{"n_kv_head": 1, "d_mlp": 640, "activation": "quick_gelu", "norm": "rmsnorm", "qk_norm": true, "attn_scale": 0.177, "init": "normal", "lr": 0.00938, "beta1": 0.95, "warmup_steps": 0, "final_lr_fraction": 0.0, "batch_tokens": 16384, "seq_len": 1024, "doc_mask": true, "z_loss": 0.0001}
MLP neurons of a small language model. Each row is named by its layer, matrix (up: input weights) and neuron, and shows model dimensions 16-111. Each number is 128 + 24 x the weight over its row's rms, rounded and kept within 0 to 255.
A block is one neuron, or neurons of one layer that tend to fire together. After each block is what it responds to, as a language model described it from the Wikipedia text at the highest values.

L8.up400 [136 105 200 155 111 115 160 128 122 129 135 116 118 121 159  83 110 105 139 129 111 120 155 135 155 118 128 102 149 102 126 114 128 158 100 120 120 129 126 130 132 159 104 138 104  70 128 120 152 165 103 106 154 144 146 162 156 149 127 112 134 135  98 131 143 117 122 112 120 132 125 134  81 140  88  87 118 102 134 131 112 118 141 151  93 112 144 136 106 155 133 119 122 180 115 161]
L8.up583 [139 120 138 127 138 134 125  90 133  84  97 131 169  81 157 113 151 120 133 170 108 115 130 121 115 153 193 165 133 106 114 141 146 136  99 107 131 128 153  98  92 158 133 138 153 133  96 139 144 169 150 124 134 129 126 113  97 156 123 104 156  81 171 123 121 150 164 151 104 128  89 117 130 129 127  72 154 116 136 150 128 100 106 111 133 108 117 126 133 151 123 133 109 167 162 145]
Responds to: Fires on the closing word of connectives like due to, led to, resulted in, and sentence-opening prepositions such as During, Between.

L8.up329 [138 166 132 160 117 119 134 101 154 103  89 127 130 143 166 145 131 124 156 133 165 124  67 123 111  90 124 111 109 102 117 113 108 129 120  92 101 142 168 131  82 128 146  97 134 151 135 149 123 101 142 163 147 118 129 113 141 117 110 119  98 193 123 115 145 120 134 162 139 121 132 146  86 147 126 138 122 121 126 130 177  94 146 167 117 206 117 138 128 156 133  75 119 118 128  50]
L8.up535 [129 158 118 176  97 141 150 182 165 129 142 125 132  78 131 134 140  90 120 160 128 137 142 101 119 148 140 139 188  69 129 143 152 107 159 103 131 128 145 138  98 138 138 128 165 117 123 127 101 113 146 171 114 157 145  91 152 151  85 130 161 146 106 174 128 128 142 145 112 155 137 158 128  97 153 138  96 149 136 154 157  55 143 142 127 154 135 148 117 135 137 111 102 118 135 122]
Responds to: Periods ending sentences in Wikipedia prose, and closing quote marks right after a quotation's final period, often before a paragraph break.

L8.up505 [177 113 146 162 135 165 138  85 141  96 159 127 129 137 130 113 138  88 128 108 136 112 119 111  88 117 166  97 141 113 160 108 147 118 125 133 140 139 150 137 160  78 142 135 156  96 117 108 158 149  60 123  72 127 121 105 130 129 124 162 149 145 129 118 149 137 134 143 140 135 125 122  95 142 132 147 138 127 127 151 107  90 149 102 121 123 165 144 137 115  83 110  88 155 114 125]
L8.up614 [144 110 145 138 117 145 144 101 114 143 124 102 104 133 112  95 149 113 189 123 126 161 113 146  90  92 123  96 115 143  94 146 106 118 132  95 171 113 124 151 124 110 147  72 127  80 151 152 142 135  93 155 134 113 109 129 164 146 129 122 112 119 137 167 110 135 115 108 153 147 125 107  86  94  97 122 128 116 142 138 121 109 159 133 105 122 162 138  87 149  93 130 117 141 134 152]
Responds to: Prepositions right after a noun phrase (often a plural noun) that attach a modifier to it, such as stories from, reviews from, theaters in, wreckage of.

L6.up70 [128 140 136  96 131 149 133  89 118 125 110 150 147 105 143 100 125 122 111  87 120 111 135 138  87 137 171 136 106 137 110  68 164 123 152 110 116 128 139 118 132 118 125 130 129 142 130 112 134 122 104 140 123 111 161 155 132 125 137 153 126 165 129 107  73 131 171 160 124 110  96 123  95 128  99  81 121 173  95 126 162 101 130 106 176  94 118 144 124 148 142 130 134 106 178  66]
L6.up357 [155 158 120 103 103 156 136 180 145 119 159  93 134 150 119 155 106 155 127 159 149 144 133 100 139 131 108 140 121  90 147 159  89 125 119 124 126 148 102 116 144 142 136 123 117 162 135  54 147 134 101 175 128  67 119  99 131 106 129 158  84 147 134  93 128  98 144 131 134 128 152 117 105 129 140 129 145 130 120  90 113 126 110 106 191 151  80 121 163  83 172 123 105 138  96 122]
L6.up457 [170  93 153 105 159  86 126 113 125 117 122 110 118 135 109 119 106 116 144 134 131 135 145 155 128 140 160 136 139 132 126 102 144  98 142 113 120  84 149 102  98  94 100  44 141 118 103 128 125 109 137 108 100 147 115 148 174 136 156 204 118 107 149 123 130 170 178 153 134 125 159 102 195 137 134 155 151 121 103 114 102 114 132 112 135 102 127 122 150 108 131 140 107 128 134 130]
L6.up486 [139 145 158  94 152 108 133 119 158 139 148  93 132 116 143  96 157 119 161 133 104  78 135  76 133 129 152 138 128  95 129 143 106  77 125 152 128 126 130 109 161 113  94 109  84 129 161 130 155 132 108 116 130 155 118 114 107 183 145 119 133 102 158 138 156 147 139 136 127 126 152 106 152 119 154 130 107 147 172 148 115 123 156 105 109 114 120 136  69 102 142 145 147 115 120  50]
L6.up508 [105 136  96 126 110 105 127 116 148 117 137  85 144 117 140 151 123 171 122  98 121  96 106 108 138 133 154  94 152 121 114 101 101 140 146 122 123 143 106  68  84 138 157  97 145 161 176 120 180 121 123 129  81 149  98 163 143 140 124 145 128 159 124 128 179 142  79 121 117 113 119 127 145 167 123 147  91 106 112 101 131 123 115 132 137 116 117 139 121  83 137 111  86 139 128 123]
L6.up522 [122 121 131 145 104 102 145 108 119  93 137 140 146 146 167 139  98 108 113 148 161  96 110 144 124 175 188  87 137  89 142  95 123 103 122 129 123  98 144 123 140 149 127 140 112 103 127 128 152 158 142 143 153 123 128 109 103 110  79 147 143 139 177 104 123 147 178 190 119 124 125 110 120 113 131 150 149 132 151 117 104 145 131 142 156 117 149 145 128 122 147 167 130 118 154 106]
L6.up545 [117 121 168 146 109 123 106 133 164 147 146 175 145  99 149 130  87  95 143 129 119 107 154 164 108 133 182 126 111 114 133 148 182 128 112 135 155 116 159 105  97 133  82 170  97 100 111 143 147 103 160 131 108  94 142 102  93 125 111  80 126 116  31 126 110 149 186 131 120 147 130 139 100 124 129 135 157 108  93 150 138 135 182 129  99 110 141 131 142 134 112 117 140 151 126 134]
L6.up559 [154 148 167 125 164 162 163 124 158 104 128 107 116 126 129 117 121  90 170 133 126 121 132 148  98 114 154  82 160 127 116 131 159 128 140 132 143 125  88 110 107 112 117 115 136  95 131 136 115 164 129 121 152 122 154 128 161 184 114 130 133 138 166 115 126 124 143 159  95 157 109  84 123  88 115 127 114 133 127 151 106 135 131 137 136  81 106 115 105 172 112 136 159 104 175  99]
Responds to: Mostly "to" right after "due" (due to competition, due to the pandemic), also "of" after nouns like number or absence, auxiliary "had"/"has", and the century digits "19" in date ranges.

L8.up288 [105 111 134 177 104  91 110 103 141 136 171 130 144 104 152 157 100 143  87 113 107 118 106 152  83 124 140 119 154 110 159  98 115 119 156 132 120  87  82 122 158 134 127 118 119 180 176 115 102 122 123 168 141  79 143 146 122 142 148 188 170 117 148  94 165 129 118 149 117  90 116  79 139 142 153 122 132 106 116 132 135 110 139 145 159 183 154 104 156 125 113 130  99 127 131 124]
L8.up556 [106 152 106 200 154 120  76 101 159 111 134  84  97 124 147 108 112  95 122 138 127 103 113  62 139  82 106  90 142 107 135 158 142 113  87 153 111 152  92 118 139 134 129 114 106 133 104  56 144 134 160 134 152 176 129 141 113 155 154 128 139 166 171 153 169 113 113 130 155 125 149  62 158 172 145 126 153 110 112 132 112 128 138 147 117 139 173 114 130 128 133 128 111  86 120 119]
Responds to: Mid-name tokens, mostly the period after a first or middle initial (J. Cole, John H. Patterson) and pieces of foreign first names (Jiří, Krzysztof, László).

L4.up156 [149 146 117 139 161 123 111 116  95 141 128 159 139 151 145 135 152 142 101 108 151 146 111  84 149 129 129 131  91  95 182 179 137 121 126 110 162 118 121 110  98 117 110 153  93 134 110 136 115 117  98 139 122  49 132 119  92  97  79 119 155 118 115 135 129 116 140 104 174 140 147 117 146 160 166 138 142 123 109  84  90 128 124 136 159 151 169 133 155 106 136 125 149 104 151 102]
L4.up191 [116 113 160 162 132 100 123 139 123 131 104 129 164 125 179 148 105 141  99 132 115 109 122 145 111 105 161  99 155  98 153 149 174 144 200 124 147 139 143 116 137 158 119 133  88 139 192 127 103 150 126 128 113  70 133 107 140 120 144 137 145 121 113 152 124 110 152 150 114 151 116  91 141 166 159 103 152 149 132 142 166 107  84 118 131 134 193 120 115 164 139 122 156 104 137 130]
L4.up560 [109 112 145 169 100 123 145 146 130 113 103 111 155 108 138 129  90 127 125 114 128 111 129 140 137 145 101 119 179 129 156 124 155 144 158 134  93 149 101 161 142 133 161 158 105 152 132 119 127 156 118 141 111 125 112 129 117 156 133 102  91 140  94 163 165  97 161 129 123 132  80 149 152 161 135 114 149 148 128  89 116 123 113 166  80 178 163 154 123 144 100 110 144 104 115 127]
L4.up600 [ 79 137 132 163 139 123 129 102 149 104 139 119 148 105 160 107 133 134 162 144 128 137 126 133 115  72 130 135 112 122 131 119 109 111 115 118 113 133 131 183 108 119 160 129 140 102 158 105 134 134 156 113 135 120 157 155 140 175 150 133 114 122 134 160 146 121 126 118 121 172 115 135 115 132 133 115 132  78 148 153 158  73 183 152 100 164 151 131 106 164 114 132 139 106 105 105]
Responds to: Century digits starting a year (17 in 1748, 13 in 1325), en dashes in birth–death date ranges, and sentence-final periods in biographical or historical prose.

L6.up343 [146 193 130 175 162 108 125 129 149 145 100 168 140 104 151  97 179 124 131 127 117 113 119 127 167 103 161 162 154 129  90 142 139 158 135 103 118 136 132 109 131 111 178 119 115 143 126 138 133 111 127 125 122 153 141 198 119 129 144 104 146 175 116 169 163 148 110 135 149 120 132 126 124  88 112 148 140 140 151 146 121 113 137 154 144 110 149 157 148 133 152 107  85 172 139 162]
L6.up376 [122 124 149 154 103  78 127 142 117 133 114 149 135  66 143 130 181 153  81 115 151 113 113 127 157  95 158 152 127  64  79 127 155 113 134 109 159 161 136  93 124 117 149 143  97  97 154 154 107 152 135 155 118 123 132 188 142 103 159 141 144 154 115 156 132 132 113 148 151 140 116 102  90  98 102 135 118 126  98 135  93 127 101 117 142 139 139 146  61 134 180 106 112 114 132 117]
L6.up404 [129 138 103  86 153 135 127 120 107  79 141 158 141 142 151 125 186 151 108 127 146  87 114 142 146 153 153 138 128 106 173 130 212 123 112 137 117 135 103 126 112 150  94 146 116 124 105 150 100 144 179 113 106 140 143 166 108 128 151  97 148 133 136 122 131 103 115 148 169  70 161 146 114 143 105 132 141 102 165 164 139  99 102 135 163 121 137 134 134 125 153 102 129 126  88 154]
L6.up455 [113 165 102  92  75 100 113 108  97 144 202 133 174 102 124 118 149 115 108 115 124 112 107 113 175 130 134 144 101 106 117 137 170 140 150 114 156 123 142 118 151 131 146 127 116 138 153 125 122 145 139 114 143 125 153 108 132 129 162 143 139 159 122 162 106 138 145 132 132 133 144 131  66 106 111 142 141 113 115  87  91 152  89 149 148 108 130 105 162 146 142  46 143 115 132 160]
L6.up458 [116 166 124 107 120 104 137 143  99 127 107 142 143 130  79 110 181 103  67 188 153 117 100 132 102 142 143 143 115 113 137 132 143 119 137 122 107 119 146 145 136 110 120 149 127 131 145  65 129 114 151 109 125 133 111 130 132 115 153 111 156 143 129 137 154 163 186 110 110 142 114 104  91 124 116 138 176 147 137 150  64  96 141 158 152 128 132 161 157 149 139 101 130  91 159 103]
L6.up499 [115 158 103 116 200  97 157 115  87 141  92 171 142 140 143 134 182 125 124 132 136 144 113 127 114 139 143 179 123 124 172 148 129 156 158 102 129 135 124 127 146 132  86 101 111 143 130 127 143 133 163 112 133 147 142 173 119 126 135 140 147 158 137 149 105 134 158 159 167 112 149 162 105 130 138 148 139 165 132 130 120  91 114 148 138 113 165  99 106 160  97 115  98 138 131 130]
L6.up515 [128 132 121 165 136 118 128 154 147 131 105 135 121 136 146 108 105  98 107 103 143 100 110 128 130  93 135 149 108 108 129  63 156 102 177 123 119 104 107 146 153  97 126 142 125  96 127 152  95 126 141 130 114 139 152 136 106 132 143 139 146 116 166 108 128 125 168 167 148 137 116 137 117 118 135 131 147 111 153 155 116 137  92 139 123 120 155 142 169 118 135  92 112 124 121 121]
L6.up598 [147  91 161 115 111 172 117  92 103 121 106 146 168 115 179 113 145 136 114 118 109 130 123 135 150 123 140 148 129 112 103 124 123 163 152  91 121 102 130 147 132 116  51 155 104 105 139 130 113 138 103  88 126 103 112 177 108 130 132  84 152 123 123 147 139 153 110 132 140 134 131 143  94 127 103  90 157 120 171 155 114 113  97 156 131 119 106 138 135 160 124  76 129 126 145 140]
Responds to: Full stops ending long declarative sentences in narrative or descriptive prose, such as plot summaries, biographies and technical descriptions, often just before a paragraph break.

L4.up142 [121 110 206 125 123 121 158  82 154 112 125 135 189 148 168 119 123  85  87 159  95 114 137 152 129 122 155 148 113 115 153 140 120  91 127 181 146 139 142 112 129 124 159 119 136 106 185 110 124 116 124 137 113  84  66 121 146 106 132 135 117 132 134 151 135 143 130 158 174 115 146 116 116 157 112  76 169 106 140 115 145 138 156 125 122 122 114 129 115 113 128  83 117 132 113  93]
L4.up484 [157 100 155 122 130  93 153 149 108 115  92 129 170 119 150  92 155 113 124 165  98 107 100 117 131 116 151 130 135 119 131 114 118 172 112 157 133 139 164 119  96  93 143  90 124 135 158 115 108 135 152 133 151 148  78 140 134 101 108 139  98 137 114 127 148 135 164 138 122 112 162  98 125 129 109  98 116 110  99 127 124 139 173 137 156  99 127 147 157 144 113 142 122 127 122  94]
L4.up575 [134 120  90 143 174 163 130 156 111 119 176 155 183 149  49 130  81  96 122 131 107 106 153 142 130 115 147 132 137 128 100  97  94 129 148 147 124 112 106 151 100 160 139 113  97 116 107 147 143 175 194 155 129  67 121 152 133  93 105  98 100 129 120  95 138 150 102 137 156  90 117 136 148 146 117  65 120 109 126 107 136 108 123 125 192 159 124 101 132 108 116 137 111 141 131 151]
L4.up629 [138 113 178 128 164 105 151 119 102 143 149 118 164 125 115  99 101  82  96 182 104 138 156 148 147 103 126 111 118 118  70 126 106  74  93 139 134 157 120 131 121 125  98  83 117  96 150  98 156 140  91 137 100 149 109 128 125 116  96 147 133 139 138 102 122 145 133 136 122  59 172 114 126 149  92 107 129  94 115 124 117  99 163 134 143 129 113 137  89 120 122 123 102 175 155 110]
Responds to: Finite verbs straight after a subject noun or pronoun, mostly had, has, have and modals (can, may), plus or/by/with linking phrases.

L6.up172 [128  96 139 131 119 111 136 145 120 113 130 112 115 107 150 178 128 117 158 198 165 186 144  68 131 130 153 136 109 121 134 173 108  93 109 134  98 112 133 138 117 119 115 129  98 164 128 127 121 149 126 124 179 119 115  97 140 135  91 146 119 126 126 142 134 145 114 156 113  92 139 136 129  81 113 121 171  76 125 140 116 120 137  62 161 159 112 152  93 117 133 151 147 137 146 153]
L6.up295 [141 113  77 108 116 153 128  93 190 112 130 172  76  96  73 100 106 126 120 107 135 114 120 139 140 127 117  85 154 141 107 108 140 138 156 111 109 119 112 111 133 128 115 122 116 147 134 122 107 150 122 152 143 132 105 145 129 156 124 180 148 116 118 144 122 113 159 161  91  74 131 112 155  85 131 125 142 123 159 163 149 152 130 119 157 135  89 118 137 118 118 125 131 139 186 146]
L6.up305 [126 137 108 205 103 158 147 116 104  58 128 128 131 129 110 146 135 128 107 134 146 141 115 106  89 125 103  63 138 162  98 115 118 132 125 162 125 129 120 148 194 157  88 131 134 123 120 104 128 131 131 144 129  84 151 164  95 128 109 127 153 118  99 146 139 112 132 137 121  42 114 117 100 131 112 112 178 132 148  97 136 124 117 171 117 131 179 137 113 146 129 135 177 115  99 109]
L6.up309 [125 122 126 148 108 108 127 117 104 122 119 168 131 104  90 147  89 138  81 113 133 133 113 107 133  72 130 133 147  91  95 153 123 100 130 121 120 119  82 110 184 159 133 154 125 140 182 116 127 126 106 150 156 145 115 122 133 143 149 110 132 112 125 129  98 111 154 108 100  93 106 119 121 150 164  86  98  89 106  89 112 108 173 120 158 151 134  87 125 155  97 145 116 122 130 149]
L6.up440 [177 102 100 147  95 116  95 116 126 116 111 120 117 146 130 162 130 151 105 135 130 110 128 141 116 131 143 170 130 115 100 185 138 112 135 106 112 105 143 136 155 159 145 178 102 131 125 110 132 105 111 102 142 102 137 109 114 114 108 113 110  93 129 194  76 136 133 123 106  83 130 126 153 135 115 125 180 137  80 128 148 128 115 118 102 139 126 139 105 110  74 121 110  95 139 135]
L6.up446 [156 135 139 155  93 144 100 119 104  92 145 146 128  72 132 105 121 131 122 174 133 147 162 136 122  97 106 139 143 124 131 139 130 149 119 126 151  82 112 114  97 162 135 120 107 164 108  83 114 140 108  99 169  90 135 142 171 137 116 126 141 166 149 147 165 134 124 123  88 127 146  81 155 119 143 109 180  85 101 132 142 125 137 111 120 147 159 133 153 129 106 159 115 135 145 148]
L6.up558 [121 150 127 162 118 148 135 133 103 124 108  97 171 101 153 121 163 177 101 179  93 143 105 116 147 128 159 123 153 118 121 149 151 152 129 135 124  60 130 124 148 142 123 115 114 117 121  82 114 105  38 174 157 121 140 156 143 157 111 102 146 107 135 137 110 117 178  95 131 152 108 110 149 144 116 121 102 115  90 127 154 114 143 141 144 129 141 122 142 130 119 128 116 127 130 106]
L6.up615 [114 140 139 149 103 131 124 101 125 124 111  99 139 172  86 142  92 131 137  95 131 123 106 143 136 143 156  82 170 125 160 114 144 133 125 141 101 142 118 100 118 123 103  86 132 129 117 114 152 106 126 108 113 147 117 127 166 125 132 164 155 124 107 157  83 103 187 105 125 139 119  55 163 120 154 133 149 112 110  93 116 165 160 116  85 190 131 147 143 124  89 134 109 136 135 135]
Responds to: Single-consonant word pieces (d, s, l, b, r) split from inside rare names and foreign words, like Bud-d, Wil-s-bach, Ja-d-hav, Lo-d-ge.

L4.up23 [153 175 134 104 154 147 127 138 167 157 135  93 163  81  85 117 141 123 127 150 136 148 149 112 174 130 145 152 126 137 122 122  78 129 118 150  86 123  88  94 121 126 123 156 136 187 155 133 155 113 127 146 132 131 103 130 143 103 136 101 126 165 131 120 128 132 111 137 202 149 135 144 136  88  98 132 132 120 129 133 147 108 115  83 158 145 138 111 108 101 145 158  88 146 118 114]
L4.up66 [152 143 144 128 142 109  95 143 129 150 102 131 104 129 168 137 123 143 152 156 170 174 138 136 126 170 167 136 104 109 114 120  88 158 147 137 147 102 159 135 108 124 146 163 112 155 140 100 147  92 141 132 137 124 142 179 101 124 103 139 151 123  72 140 100 144 169 121 145 141 148 115 126 130 145 153 119 125 136 168 125 106 141 151 166 161 123 108  79 129 107 132  86 140 161 121]
L4.up255 [163 111 104 150 125 132 147 132 131 162 113 145 163 111 100 153 123 111 107 125  96 129 126  56  93 112 106 135 135 154  97 157 135 146 151 159 129 167 102 161 152 123 148 132 135 146 119 104 102 139  93 129  95  81  83 134 138  90  91 120  93 131 132 182 112 105 129 114 137 157  89 140 151 133 101 112 127 116 103 137  84 108 123 115 136 143 158 139 116 128  93 147 115 149 156 125]
L4.up315 [158 170 157  65 120 143 112 146 160 139 127 118 128 115 148 165 159 125 136 155 117  96 145 116 114 105 134 171 105 115 161 148 130 163 171 146 151 143  99  75 148 154 147 104 147 133 144 107 150 124 175 116 120 152 122 146 115 126  99 151 115 148  87  93  98 146 135 128 138 140 166 130 164  79 160 147 128 141  96 160 130 139 130 152 153  85 139  99 139  80 145 128 106 172 129 144]
Responds to: Nouns naming a person's role, job or kin tie, often after the/his/her, such as actor, father, President, governor, artist, owner.